python train.py --n_layer=11 --d_model=448 --head_dim=64 --norm="layernorm" --norm_eps=1e-05 --positions="rope" --tie_embeddings=false --beta1=0.95 --decay_fraction=1.0 --batch_tokens=65536 --doc_mask=false --train_tokens=900600000 --steps=13743
MLP neurons of a small language model. Each row is named by its layer, matrix (down: output weights) and neuron, and shows model dimensions 192-383. Each number is 500 + 40 x the weight over its row's rms, rounded and kept within 0 to 999. Numbers have three digits each. A neuron's up and down rows have the sign that makes its largest values positive.
After each neuron's rows, "fires before" lists the tokens most often just after its 100 highest values on Wikipedia text that the model never trained on.

L4.down552:471487512492515486526534461538497617492454477423495508469431526568489586468593517484470459540411559460491496502525439448493522466511600477473539443487512487522492470540592477499516499425484484510475549358575520484512484461529524511440448497512555430515497611487479529433501503480472415482535485497473502478520532477448506519502538491434521493563564487526459526475486521512504450519551468538494414556506481521471488475472491562515467494558511474490512540541571502486483498477532492469468447504458442524527473504434519472518543532361485485480443539473523496487515507555518527521
fires before: "="

L8.down1059:533509546533522569556492467552438446460420526556497556435546487500444549541512456584483477423499467503457441504438509477540471470457565463519463456488522512479557504502507475539504510578441484539500429543437505516516494546385556568535527483505505453504471454440580444498509482523462543519532564611556496514496458407569455507528463518515557526507515431555448539426548539443492424423551459503436524510530521472409515524515565518460464441473468493520543466557471515496495460521532499513578437454518486528458584545488540550461533540453437566470475482379489461432472506434535553456
fires before: " \"", " that", ",", ":", " the"

L8.down369:566536514493495518471596482551502478473532499510538476495536477575471506505502569558518484480446566526498487538523471414486497490494467464511531496457535518496473482589406451491513408617446451471515505562448495491555489456486585431530492580479522501470537564516497477506472483428539434494507493402531459510454482475547458496518436506478493564451501516441522528499525522533465477542462511429513552488415524528498571519466521550509481534495474458516422602392446490465553439512523501509500517531514511527548477485514507535444494486464512572528481515389448550578503553516568455478
fires before: "–", "-", "0", " 0", " 1", "1"

L2.down85:442524469482521512499547519496506492501562437470499517480493428493545528432557484523523510550424418478438512440463449447494554479464545519495464547546488557500484451458603489467435480511474473447441500526549541465484468534441545415509511482539550507498514498465459490500489473486474501563439577552543526495471442531511484509484508449409563494448500464501499512501559531485509505475551506480583539479488487561522490484543453499531461564509548493539513457509527541508546461469470527418443440541479551470480414539491564497504546547438464447543406494456430484481462504516521530511
fires before: "\n", " 0", "  ", " 4", " 2"

L4.down247:476529498509515557540527610425522512495524494503525496578498492530547494464508476478508488460521508493508486554540508552507552528512558370510500509539517482480497410556483508553449438463461520521479502491449460436434442478508485538499488480485445526502452543470446519516525545520570494454454513517519478528493485498528511521485527486496501532490476473501505493521495523463516570530513465507500532536469522549471502510511472454471510506530516448492459553457552462530527453500508504481518486450481495533515527506441470549579555512509414464459476525404453511501458467498546531423
fires before: "=", " |"

L8.down1038:538529493527488499484442504538449549466506477480538513538480476490446454585485493581502621487448450473526496588474544523505512533557508571486475492444543519486457586501540529474505467424484414479504488525434501500431445436497593534500501577532459527493559456438480481478514519492468501517517517467464535542504434439497474555469500452598500521498520469463485484498501505524492514514516518532469524515485534500492429480511551496516495485514448528457455473488541486470482585428389556522484508559553487503510480462503526526522494463404540531475521485557522533453533482528455436495
fires before: "=", "The"

L2.down1029:510429508539513494415540458518485490448508477553483475479503515433439507480515468450578527531534526540482485528499484490555565459441492528548485535472498523495540505516499537558409503521424512470543480510486525518467504444518537491494445505464595529514515546455536540500470511501515588529502433545522578582436542472481479467472500445477456490478520588473523500417518512484521516465590516496471455505470584518518484479452551433513429478522466565504458515484518562554530487434432512508446482504539443546506481473535485506478504511536470575583455517380444548532521491517468481489
fires before: "=", "|", "-", "Personal", "Career"

L4.down286:500546446445516570551507563482455476537467489431412485552405501570564545506476528480551515527533433477443505551528486486538548513498551488548493487540488551513511466561546555504465520475511473484468449486478495481530489416537531471526498536398553602493469500519450526396434475510537556507461505564460536527502518485479511420514518569506518517463465566456482394515474476476457518449521508469477545556524510583536462441493470574462506515473502527493514539455585473474452466492465511502554517519525498465567435434450506530459535464462478495538427494364526485475466476465506469545
fires before: "=", "\n", "\n\n", "ca"

L8.down90:528514498562588518480548506495437537485498510487491460512509540530488489529450508516506423501539489522470500546545521507481456510508497466492529539503538514443499491562493466553457501511538497393550492491505449449470454465513529500464525516581551540487483488487513486503456496486500505480505558600481543498420469527562502565464503446447512477484525523460484529527490545425521511521521493496470541484517478543477471478496486484505535549538509477511485499576520514452508468478438458507489528554502532475497519456527531529493479455459489465543447479428452570498519451537504492454
fires before: "  ", " 0", " +", " −"

L4.down855:430499484567454483511536583479477488534491545466506559528494443503565470534494507478534514508531498535493503523513480512514498451468545505516497526513519482513521527516524489509475474515543483415531487522452440544459551461450442490471514541471556549516459445528457542515481560518484494527481570566525501495472546541516439483560463450500504519483549520531533487533470494495573507538503563516530455573451461554522560441529564464509390439525544496453555474514454455513514493466451565560523569487494491486498475469513446458484475460543498553501491530574484494532518510472418519465
fires before: "-", "\n", " the", " his"

L7.down1200:536519505505469579470497487475481503529496478517466474439500502490467586529551512476460527534495549527464532519527566483469475475499493600496543527492485495513420511425475489444512489468415451530471462535525541488515529464519538509501541511548500400523533524538487539480513465497518560461428480514494514510505455462522541535468460570496562580551521522517518536479512564466488486459515488502538520445503543472483553501480536512462451460494496433515475479538446442448511501433501502496520471463463511488520483501456512482446425523418483502571551465487479558507555455453451471518
fires before: " |", ";", " win"

L7.down249:527486514470556551515541480534462524506446462446445511470537495531468472508546532455550503600435491529470570483496621625514486520489537499484493530510472451498501488524473574580497488494494519516470541575467469581384498547562511530464463506489454455517473544471458435556505513415503528429513509483498517551561420507458495542487476517457525540513506489518385464463474522500551510511472535482535544471447505505501453561501565504545535518501511541542545488540598501534501531525475516486508546465441496479564494495506464534534454517413499501452444478575468544500456413437468501515
fires before: " =", " of", "s", "=", " with", " in"

L7.down946:507545422535463473497458525492502485539462423526468463477533495461532516505493483459549491501549464480514553500437534487531464462525517529534549442548482588391411558486451485478525426492552562454468518423474553443432485459582577554520508475512501482467468487495497563487482554513495498516497472537549514412507480472530418516475497481567503472527472532484471533506508489502513534449540482531487512470503519517457417513546464441543487473462496498444508513496502572594511480591513465494473542597601548487503460499464499610485471483492436479502513463583573499507515484502515529486
fires before: "=", "g"

L2.down537:579531501459570536489467554544462547546530522485514539506466491513505580532516615498465512513517504527578496501501449470551480504490490471532488525506506476545470527456379486498481486517546464479497555497525534506547520443422431514455409539473537542491531517465431533573511476563482469473448572458518476479522539539445512491477488493437501563577531466570559454526493468434544547484478474542478548438544492573453514470512513421507521491528520487466562528533497534506537466485533458448496573510487488474491527566412479489519517458476496533540453504479567469430491479493465489473
fires before: "-", "\n"

L4.down935:495472409412491443486497571459462450428526487477496509503530487503488544482513509497534484507521524527538486472551543510452531500444429494526553476594530465505524489566442554486440489489518496456497462510473500423529509469513525544467550504458530541521516489502447474491487494489491549523427472541558532517506477520546522486516488499487453458462548548373458589461487573421507552534497505534522492560542585505533511488446458375550474474547493445479493500452513479537484571423468527533476487544472501507438498478451518532559568579510518522552502499444475441400502564569495530487
fires before: "="

L8.down455:534571521474504551501499467489525454504420495601548444500556542514434546557514494509491476459544479517508487510425520507424574497465498489587515437504471528520514504486502516471501482550527489538476458561470532412564479546413478473526542525452494496464497415502511451445562433548434485500505538496499468441455579522515427522501458498410514488564485517493516536530496510406411462498514545534438548437504538479522522493420536451481494445506494516477471492438448442506607513476493469588451399573522497490518510530537470464439515461535511468419515539493487497530519502550415494571
fires before: "s"

L4.down728:457506475380554503511450500531527522506457511530505468552553461573580467512505526475505489512510517437484481483454544462529489553543491436485463534512498559432519503531434545563375517474521494502583573514589439440417503516552468520505524564505506531483456470486480529547577497489454520548518463569562452540514449513483541483415570545578480520502541549504476474485445477518573505577470480549508455536488534483496519483551519463524512518483438546463473533496477571574467452439536513549487495467489435543479509512477505527526443515457468493568432492392475543495554539473470506480
fires before: "=", "\n", "\n\n"

L7.down815:499484537515471413499481545497509473540499525475565533497485517553548530483488435505455486456500523494483506467511485481468495422542533497511516520471514512544492442555489489517522521541488521509499472544568514588490499478531534431487455545486501521459479511503553493452485522468506531581515424570498487410506512552465565441518510512590440465456446539581515445536445473462468490522517520475504521444523532479542492478538534507498509519572587493494518522433566444567536554541498498449480523501529492562542518471525474503475441465524489495517503451490419481469444513487535427493
fires before: " of", " to", "on"

L4.down745:504527461529441482519478547574500479494533479439552559572482415466507484486472546510549466514462486477456511438515425458463523537511521492489500500552467520570507533506526498487481500438466514477475519441538478477529530520569550517568545537462475572477536466523467565508542547438499509524538531487539411504463561493536480524476468497438457490507491407490493550484538491452523412455552503469547485498488477434473473455544505495490469432484534501472523453433442512463514506556537469447433468452468537567514519494506556541526472488445435540510567471481575500554544439542512475438
fires before: "\n", "\n\n"

L2.down1069:483489461501505442529439517471509497446541481473463453460435450490459521542486494505520485475521545543519546486473512521513538515560502559556543460460463557476494466567465581482504589530560507460516527494457436515446505484476449470375486499478512546572424545641510480511501493471507524530452514492473488427440499608484567492486502503557497534511494497557492476538470420550562552481439540555479496488518476560456508480500440507485544447519508560472409446432534520485449480498543512518449536443490503504547528537521487424510494458497472508558513552506567542518518467517473484541
fires before: " of", " as", ",", " to", "A", "."

L4.down686:444544539578425529535474523519510479477525484497551523520486454509445458481512489448452496456472451437507456548452518494488421540551615496501495445532483409527406513555510499412482447470525520519473443527548530423469473507481568465448535559521517494432482411498496508458441429521480514495536509565468503478530453518441538527440522465462568547494521474481506474477419482595464504548477519486500569521507572484513454471498509570512529502487532530499503463520477514421462435435483502459494508483519563498530413540468564516433509512525455534479538512422494447449488557530488458505
fires before: "="

L4.down543:462425474559532533484491513495587578519529535465465506456472454432555476544586506484427585502489536571544508501551519515509470540539538442469516533508589490509522563441528472439522484570520435470525532524543472502533586472489572507517523449505579466546518456574501483578522503477532549434435511488498520476527483548503512488509493484510433444464456471439511505535504453514439539438510529472517588530478475455423531544441492477502495486512518478437582483560522551519569522556570567478493421456468505535468480499547475497500448472518521521487504487556465474535572457513488473491
fires before: ",", ".", ")", ":", " |", " –"

L7.down820:511485520543448491501434546446523478536514519513426553552533466478489515522505479475456503458548456540450530450441471491557521591576568544507531528467480484522446462493469463502520492448476490598475468483455418512489514551487482495583524469480462502495451527496478494542506523471523437528504455524509426447472531428474436504506422517478530537506540479444494439481486472576540506480487500509495498589463518519499528483448480525580483482503477546484512493462470525451505490490547471527492428480482520474488504531509430454514428514515415482467489548434547541534498548531511634474
fires before: " the", " a", " his", " this", " with"

L8.down27:476524436490457488500489477569489549581496481529508490458501475476517520552408550451507517536532515489436476494506544495547435480504485465498508504459453493510462500533488447474407534527497459547457490510526503512576563458546535530376591474504498407411489474581475466432558508519420503437505549520474451499489524530524499527471541485515532468523495506446499551511434515509548523462540477438521492556523527443470574483459474543515489484461521446505473416567487454490496484485476533457468466507532514488476514511496402474530533541493448477533505447457508453532440496429446543493
fires before: "%", " |", " males", ")"

L8.down639:599521516524517485504429492493453510571513535476546576505489577540520512594569553517550530537462550585467480490609526479473501619492480472445483514537544537527446443472562467520546473518456515456549492487537495610538544476518479508529433512471492514506457485460498558566521450458476542507565503445475488493426494488497502532455516569525497472480497496430518531473492529472521430502483496471511482509503507594514509517503562499475531495538507494501405534455513436452578538532503460508523509493530537512468552448469557480464520571475460504479483524436525532455498517473472451526
fires before: "\n\n", ")", "/", " mi", "^"

L2.down1061:543470437562545541488466514453444457486480518549519512468506521523598490522476442481507571487525478511531572483522575495519506465459481617565444438543441545506433527500526526556532441436482487513548443529465456483522542514515532505462515577482429446440553468534514505489565467503530467516484495457432428451504497490510498552527437531432475482514513535475470485460523534499594541483460460560529439547478476512436500519458533481545489431483487513503499490480559426447491510488527560441490500493483479431466504573444525482554528528437466548533458487496490515513509438508499491419
fires before: "=", " the", " a"

L8.down1142:515462496430536563564487527459536558429526519581511564421556519550504575481454497495536433539529423511435451560535501521531545546538566511535474489496540525494543468568533552465474466470574436541498521524554527481481480544471496481454437542536521533537467526535490386452513496494502490457475562517405479409454537462518422541562509506483503510484512541506538559500436470468514547483472526519421503481496526589498531481401527498504502482502571495458469534527494559530519487520532484477509467510507517480469490586509450429513502536587555478401449556485566403479550461524514506397
fires before: "s", "es"

L7.down352:437507514509436519520551554517469490501536463515493523433501503538510444499422522520447474496453588560514490538501438486485506525519431492537540442416506516513571506538508543583516535601505528457503411558471433476456514442495498513511552460492464535476481517542518572459559478480543523488501488544482501516504396496523501481512503473453481522514482454484424567519479582498410541492505501457498494491463511503472453567443530498483512494488552435503517485495519419507516501505515428420513442471501450494452495518476561413504520492431551439550477517588538524492607564505549472477
fires before: "y", "ist", "ical", "r", "ic"

L8.down286:459552483550513424476436477519481478472523467515448543569522439394553517509540549505518480406453501450533531520467487548510510509560500464621534531494519463479447492494435535486526517509485524576473462471422490435532495534543463498506514505481450543484479544517570496525485549451483534547490505511496435441494533489498513564514501427445552503493491476496497540482477530543565447461508549522487472525513598495484548441500554528490501458451482502523532467492456528499476524485487535489549494505507473512534475503454500447517500491508524550513478432439498572513493510530440488447
fires before: " the", " a"

L8.down830:502540453483483481518503492454608464408534524542543509546547491545418461479515486483459495503532449491391500573486536495508478523476520492554517489443478495470519423514485470486523524535447495522543469589485468479476569474550508538468539486526576516506520548487439471498468505490482486494477525444488510504400476483547523446441540467441546572466415512509528546529515504520530568498449472529449556554515443495545556500494550552502521561492425481532514487553496489494541522526596492492400460478539571476503442493520554523557408464480533567450503477478431477555524489478497465469
fires before: "19", "%", " |"

L8.down944:544520515545449528449403474502467522472479546475527519433429522454526503492422562491490470507517451455533515463456510495464552546474462476467493506481478496527516517497501480579464501493457532506497499552491498485467483478441524454547443540470497487479578509496503510503470542499462514459540507530480488447447501540479473524518497522503515534483499526439478477553464499499427473433408463458474523566494429543470488388481539482396433479533474509545524504500465493533492532508525618464552443566562460501474456450518472494528492624473473419519509526444522545480488549490494498346
fires before: "–", " –", ")", " |", "."

L4.down1058:474471557548443515495434562496457424459472511489533524504560470463466425474470516511515550518502478491522548526489477483491488518538464501521557491472516465515374462485460514524445505495531411532525477544549500496421426529502492513533470506516514515508447496523516460510570487504550500509550492542552453456556449509501470501481557431540504465469537486442509516488480474469511531468527541546479545614521563510470525478450469489511533566490507486507486501449535500554514494459565458496496463527485536505538523488519488474561542509541528518435495574345532501506580492503544549537
fires before: "="

L4.down15:512528460429535558519539511487587436521531444483508577447468463504537552459538473530512512493511564515563450511558408475501469470528501508506505508535423496547485519530541433524511512504433413481453523512519553554628546541441508528540514487521553526534532505514511503546424547530489598439457500507486531480579475490550581507431537470553463512469531494443513502516487476506498496457509474567518546487406403557435492450465450510521499461527450549582529515462486496505557440500509468481475491430483425521488517536534517476482535477496511539419544531423488509475480446485502572493
fires before: ")", ".", ","

L8.down322:562551444577498560487497527418493466545472504434563448528537493519457496504521516522489485476469463520572510484479477487443471508522432454510551443506563492463490541461485471517536553499486465424503380500484483517463518521555485533496500486481535512477476536549529448474498434524454519516481448660511475436510485516509470532510490496507603489425485509530495511432489535519562568519488622473451519512509492518475510496516531538510489535498473531556484514477548466477512464500453431550465526433444500538490488476459482457480498532483456495500530474419503510462573448470529533544
fires before: "–", "19", ":", "math", "present", "2017"

L4.down263:535548557531547547489453574501478464537498503490537493481499522453509449553511604530516496610516484600458505492501522570514534474559485460518600531472397564479535457550505482454493541573523472438490494472507478511470470477449527468419480553438445480582554473406476580507470512509451500516453488566507496509545438561479517426479529500443476506408455568585542415533528536475551443500554483574520492507506448585526487489532475509530612534536509444435472477509495460481515461591571524560499506464494516518492510479557439473509480469487463572550465498615520491439447538499512447513
fires before: "-"

L2.down476:488497544491537444393490557503522471532438437458512503511500521542498509502527539569477574511544571517474458502448513563566539456473550520479464534537456505445572458513519534508551504475508370478528521551587494474467438510433536531484456506513551569425512549518447530541480498564461539458472516566498453465517449552523492467485570448452528468501573476577535430558475453466548492427436532482482572428538472568437481537563477486512541487451510430494523566488469497515511510485533544526526492514546459475509553497483506464578456553460549513495499485456570545493526514440521508476
fires before: "-", "\n"

L8.down434:476473493570459498535528482495474521536493491481516461433561473509430537454505497509475490522514534501526508533419522491494500412533445565520453547442409565499472445505542461471536575499503442517470430530483435442591510517522484494452547486558495465464536548517505563498477544517600513495509560566475480519467497474527505495542537524505473511471413463538441492459504465491479473446478561479483493516576508512517490491454558516501478527479449473516537488425616459483521533527533464485530509465518485539525475516510511408521470479533518496526453513627534528466510441512485492444
fires before: "ist", "ologist", "st", "er", "r"

L8.down966:521513491555516519444527520470477446471497534469551526520448511455431472501553441448489510456534608484453504493489446537494462474480501512560549446495461539475511464508483493488526486422497507548507456518452534522564533544441448425506582570459546425521437479524518485533481521471472438487573567599530513475580566470491523488451468470450483596484488484475505490502456517557470543518542556565503541391472528487491567518516487456483442514518518491528489545498497429506529497482558466548461478482505477474453492512518516552493515502622438540478504571465448484495456423538555489512
fires before: "s", " century", " of", "–"

L7.down1127:621524474506477501515486524555531525493506493465488493477506498417507537549473497410493474483560527504464591510507472517552536411531463463616535480508525532488519523475469468508486592534484455457517541546464523501548439452486497479428515465516489505478450556579548467504464477525532532530619440416518405516571493506482463453503468513474537413447542503522506608519488539536515497480484574544536500469477536515494480495497497411535521492496517540475508461538473513426420516499472473495547477508537485484552437477539526511477433586460477542486479575453552459640490532562522509521
fires before: " of", "s"

L2.down251:478528486462448504491473473503541451522470496486479425483440481486510503538490393457558473486504448501532489530487488545452526526524453478524493448547542522564417553523489545489531522451562451543521529399551478493497466475524528478380493520561448524526504486426527485529442462477500464484480430389521504505495498557510498484551489543495431452447447500488474459490514487495475428522497513466540549478547467463412537521506544482569554490514513422443460553457497507531539424458553503457482513509572417504461481556523450465528517536475547557504500490466493448404597489554485515479
fires before: ".", ",", " and"

L2.down767:455430485515548483546480533523410547477486473516480475527518503430515484449544454435457571410448532460490434536525454455454529491502504469543452458495515514467513546551442558534453529505505504478449501517516500439521509570545522513522569501504482519502491475540571473429556464529485450454453507447554456534489503505531467378558501511443436466493484465487517490449497463503512453494499498496465505503595524472454477527500578506562523565456510524505509384440560499467560499493430492499461491441414494560551525545454458486504411474467476526519498476490528471468444471479498520444
fires before: " that", ",", ":", " the", " \"", " he"

L4.down877:575505515432544478452473542468586463467567513481483431473528453507587541482507552543482481570509495526475486520477504522460421492557480473451479476500496514481484517496484478464473486497473486582473535420501451488593465530459528458509426486530485438563560462550490477591518511470542513450497487450503532466493508539555575520555502493455383503487441522585547551548537520508541535432482515510539536452522435481418522513565506510516587540529536458497552474481522489534476535433614504509546502430472459540425460538510485509572486573441524498465475523355558453477465466512551512451
fires before: " |", ".", "\n", ")"

L4.down454:469441589465514539505472552531498557546547504483478520522489446502527506531511533469468493488495532515471656494470489484488462453527492468494469467538492520500469535485510530508582486457455572501547522452474466529467523456513435464522561510517513414446498536508507538544470478454512418515466477500461497511500520428473491472549513542433516468472518478560497512508483487407441499557524528534515501602537460509522536436546537488560481533478546537454491555526445458489494503528505505426466472444467507488464514503512539468523474452465548437502475574457520525519487530507389495463
fires before: "\n", "\n\n"

L8.down819:529466521465492475561555546499472487479445529469583516528476512448496528490483504505501514499493501534513487505451496498470470471466556552454503446507473447517484511485498420570461445527473529465478509456504545440497470482464504479469489493560501425531549533465421465531470475483536423591496428561503529459573498490498540534509505481571421438579572469484506550487544481491452562453498432507538491557417497510479456438493521457410529529526525459464540531514454537508479498532572472505459484554510486544510512438510448527556478466488478461443473510509431523488463535446457484458
fires before: ":", "\n", "=", "(", " is", "s"

L8.down476:431491519468515526488585468492478500508476492528471461470506495529509578528491498508449470508407509552503535450451488437539527493551486503552463455465440512530481571511457439487541530515509516513503475404523534497468554508520562477499528534440496398544520531531507475478527512577524473519483507528522551550511547494473532460532465522534462497522536521419510519544461479492463557489498498475520466519472459536442484484510426607539444516462507519512477525478430457474506530457552493540446504462596474520456494483469447527530619431457483475461464526444572464529417468550494471472
fires before: "\n", "=", ":"

L8.down921:559450513504556540479493461536454475441506543501501450502483456532480471505370467489526449511407496503513542543556474514492540427525536491487451529457532514481510528541505499527515511572471516533504447487436513540522512532532445470474471524484477464461506509527502476428450470488547440550547542519538575448503440497458521512449493477496502441464509465530430538488459463589524437583551442522482468409612547591479459450539506429449465472473471611504511550538520508528562514461578490512499515471513502457558518488428502485521461522518517507484495571489488557540436470521552454528
fires before: " of"

L2.down685:462410468495524435539536513462449444463451512445445465464563548490474534470456467518458513501467500466522478530522479502421469461599499511556538532439525538536446526472577525526432526486533449501539414482505506509496489507514456424455496514489544494532480531579539599460533471483445565513490403514442533476497497532498444463550450428500494433521492521458480497503457534464461483467546523537456511495532519472475496484548478470509521513508519516507573492449522507588477515430465496547501529486521518477488521494456581501505563488523495434499491530475597625454560493509486531501
fires before: "=", "|"

L4.down106:498460534470486477524539484449471553476545522527479570482466460504494498526510502566511533439536546473521464483481476522542473528503386489468541514486512513491498552536460444504477583514506517506491535565442556471502477473469490495520511521465499569526477473535507499465470533471484511520538490420557504493539461444467507583573443482480471445518493483489541460546465461504498476549494435451435444477587509449514479505474538458509497520442516468511481434507436573595458554544519508485507524526457501551481564523549560515484513541582456485462499574525493416510509598463505485545
fires before: " |", ")", "\n", " of", "Gls"

L2.down63:528462540432426609477521476501510455487494554452491510522457527587489530494532538428515471440556581549466545547505469517544461518462443510510471461505566590527465501481443519458407426510465542494455490463491461511514509509530481481590488437464504477440615524443515528577494488460487403479547535531529518511391527469463480450519553529454451546470459446559511569495466488536519487434488484438491493468550476514502549485459477588538523462489455475492501496518502538452503519499527545520520474509429566469460535417486484510520454512505542519515484472519512413455477506472452471514
fires before: "-", "\n"

L8.down721:595486422446420451435526522494492506525495412502504502486526517511525467523470544578511519502488488554455492467494543490478515483548518476481496477547471538514507471471471530483465549526546506501531484523531512524507484549469565477487476482432548508532512501459508529490439453498522586492508534572487505470449516448529556456463464582459509519499518486453515519539488461548553526536397470529552536576547576519450563520399512521475555422575542478491503469558569484533597496486456502515522518526511556409514446551533502424544496479518471496466511511524425508569465509533453574490
fires before: " 0", "  ", " |", "%", " −", " +"

L2.down246:444493484482576493559553543547476417478510465453493543454532454472495522437436475537504504522576492481474453511456494520477543494554507536500590547502513581507506530499568484518538533482593535531410468505545522503483468556465483520495496490578544529511550556513433451527422461490476513468463467438537528514453444501478432546475501432533538438538503502446533462458492482488401443492522503467505438420536556485489508551532397616450492541503518555502525484522516477468495482517518497481480471523495450451500518453492477478539453580437529482505479504369514549473525492425487472456
fires before: "\n", "-", " .", " 1"

L4.down96:505418521402471559407489513518493518520465549541470474403459585456428525542574479538549453487511465495572485539556520481508448506470452439479469528472493497469510631434476505481538466528532484535574437474512522470541547457585588487488499563424466503461496482494434473534508490519501579456508419472508500506487476501466482531552526511512458471468508520426561472463488510470499594505456529497477502577486445522519560469503426548477522462508509520411480434550511499536487483612429486462467544456553428515555486496424529502552469496560554455456511510424457473479497505477538498559
fires before: "="

L8.down233:493517415521481506490548528518476475523441533485513483564518511541567474500496501488559528509483592475444468490500551520494474523500467495429420491475590488573468461490509495449492487497540471513517511487459438493513514464514454562561546423513498488490519457426513525535482519438536517568434515601532480521481492511491492500530472537454477542539520575444495442486527513511546505524556510507508431495512468479502454507437502512494481480475452542487483508449487497531477488449418499514509509562489483504501502470524501548451485553475428514445534442422489463456551530468503522544
fires before: " the", " with", " a", " his", ",", " him"

L4.down590:490561468485442489489540487475494508506576537467461504504532497490533523556463569538509483434450500470539517481549492508467458560470474553442509508509509533520379540490503525538527526396556489500548469463515529524453519515406513561579555504451459563509585477512500523572505533525505528445508517483514402488530515439470460551542542530520503559455508476457424470447446548521494514501488501502543463481530451518444493448516510599501480502503571560520438547597533476526476503516501487486499447514416431597435532481467491569477581514515423476502478510430531441477598498456515464531
fires before: "\n", "\n\n"

L7.down569:476532447489474571493587422460527532525485542479564474466545484497478495544563446529457531537552528487540465479470534418491424479532531508519431527415543471521540395436501507635498439505510475522535459464547508458492491536450534468512513525453453542501485464510474481492467432438431504532468495512452489558501518506474376542509500556447467440507431568507490530509468498500454562504523503525454491543498542526493441462459481416481440485531514540498546496523507459584473531541486495489478483434545469532484417456512447552516506505434451479498451547477613421511477524499426475515
fires before: " |", "."

L8.down24:500509482498522536553513474457476572531545492454521513469535523529418571522502496492516440512528514506492492505507472530522536541486532486576500468455567613526542544587527501500441435410472532563484508439589542506483497510428503480473539477499509461528534499458492460477550510508526429484554525612510484420496420449451453460458486503460544532464432501454541524483500539455412487452415533525505495476446545513527505509491487492505472476559545518524476456466536492458515548493501476476457442570466482518485488552507511482506548453576436487415492508542472554447492404485501395433
fires before: "s", "es", "ies"

L4.down383:520494515429573510549505495574449415464476504446559512465486444562528536541561527466472442542417426512492535512489542432527443507458500457477530463557612457515467476468512474506508463499480441473407436536471481454503465546409472528472500462483496525487510501403501514513508534521477487476517547487470509541524501496586475531544491485486585568517487501513530426476448579445450568426470508474432496539491491554519526504495507457507512545548423571512483441486474518505500505478510495536475437499481490542451520524556487440473498533509511607523495478476526509499491472422567463447
fires before: "-", ":"

L7.down1047:467447518501518475493519432479506512498560552485557559482534527493522520465444462469579559537446509502520528434537482481556505464526468465491529439439500511460599426511530505461488481492555493539490474446549487503550395550541456481563522569500457557426438535536500495538499493500526463496469546542528548486426488546539455491513475515520523447462500529486433482598519525507572548491501457507572525493494435485562448467435461501523485490490524527519507501556531558514502507507436444496535433455545560551518517520514502493456493523420468512497486480469493454511456466537493470484
fires before: " of", " to", " for", ".", ","

L2.down198:517501513523526480452492504510425555447514505452511465379508517483564474494449544543480464472416469571454535528510492462436481421507441523606509543528558519506482498458526496538523533366484525491507523495475454493519455520471449516476539517486537525483545542496439436456414525606537498445489470537442471499493501478505504513492492515512490521479480484461515489529521453463495482485529524488450456556598426532475547529471443513497515550488584437462573499483530558490539400517490561481414488545519457479533528535463496482544485459537463426505482469442504444484473527580449570535
fires before: "\n", " 0", " 1", " 2", " 4", "  "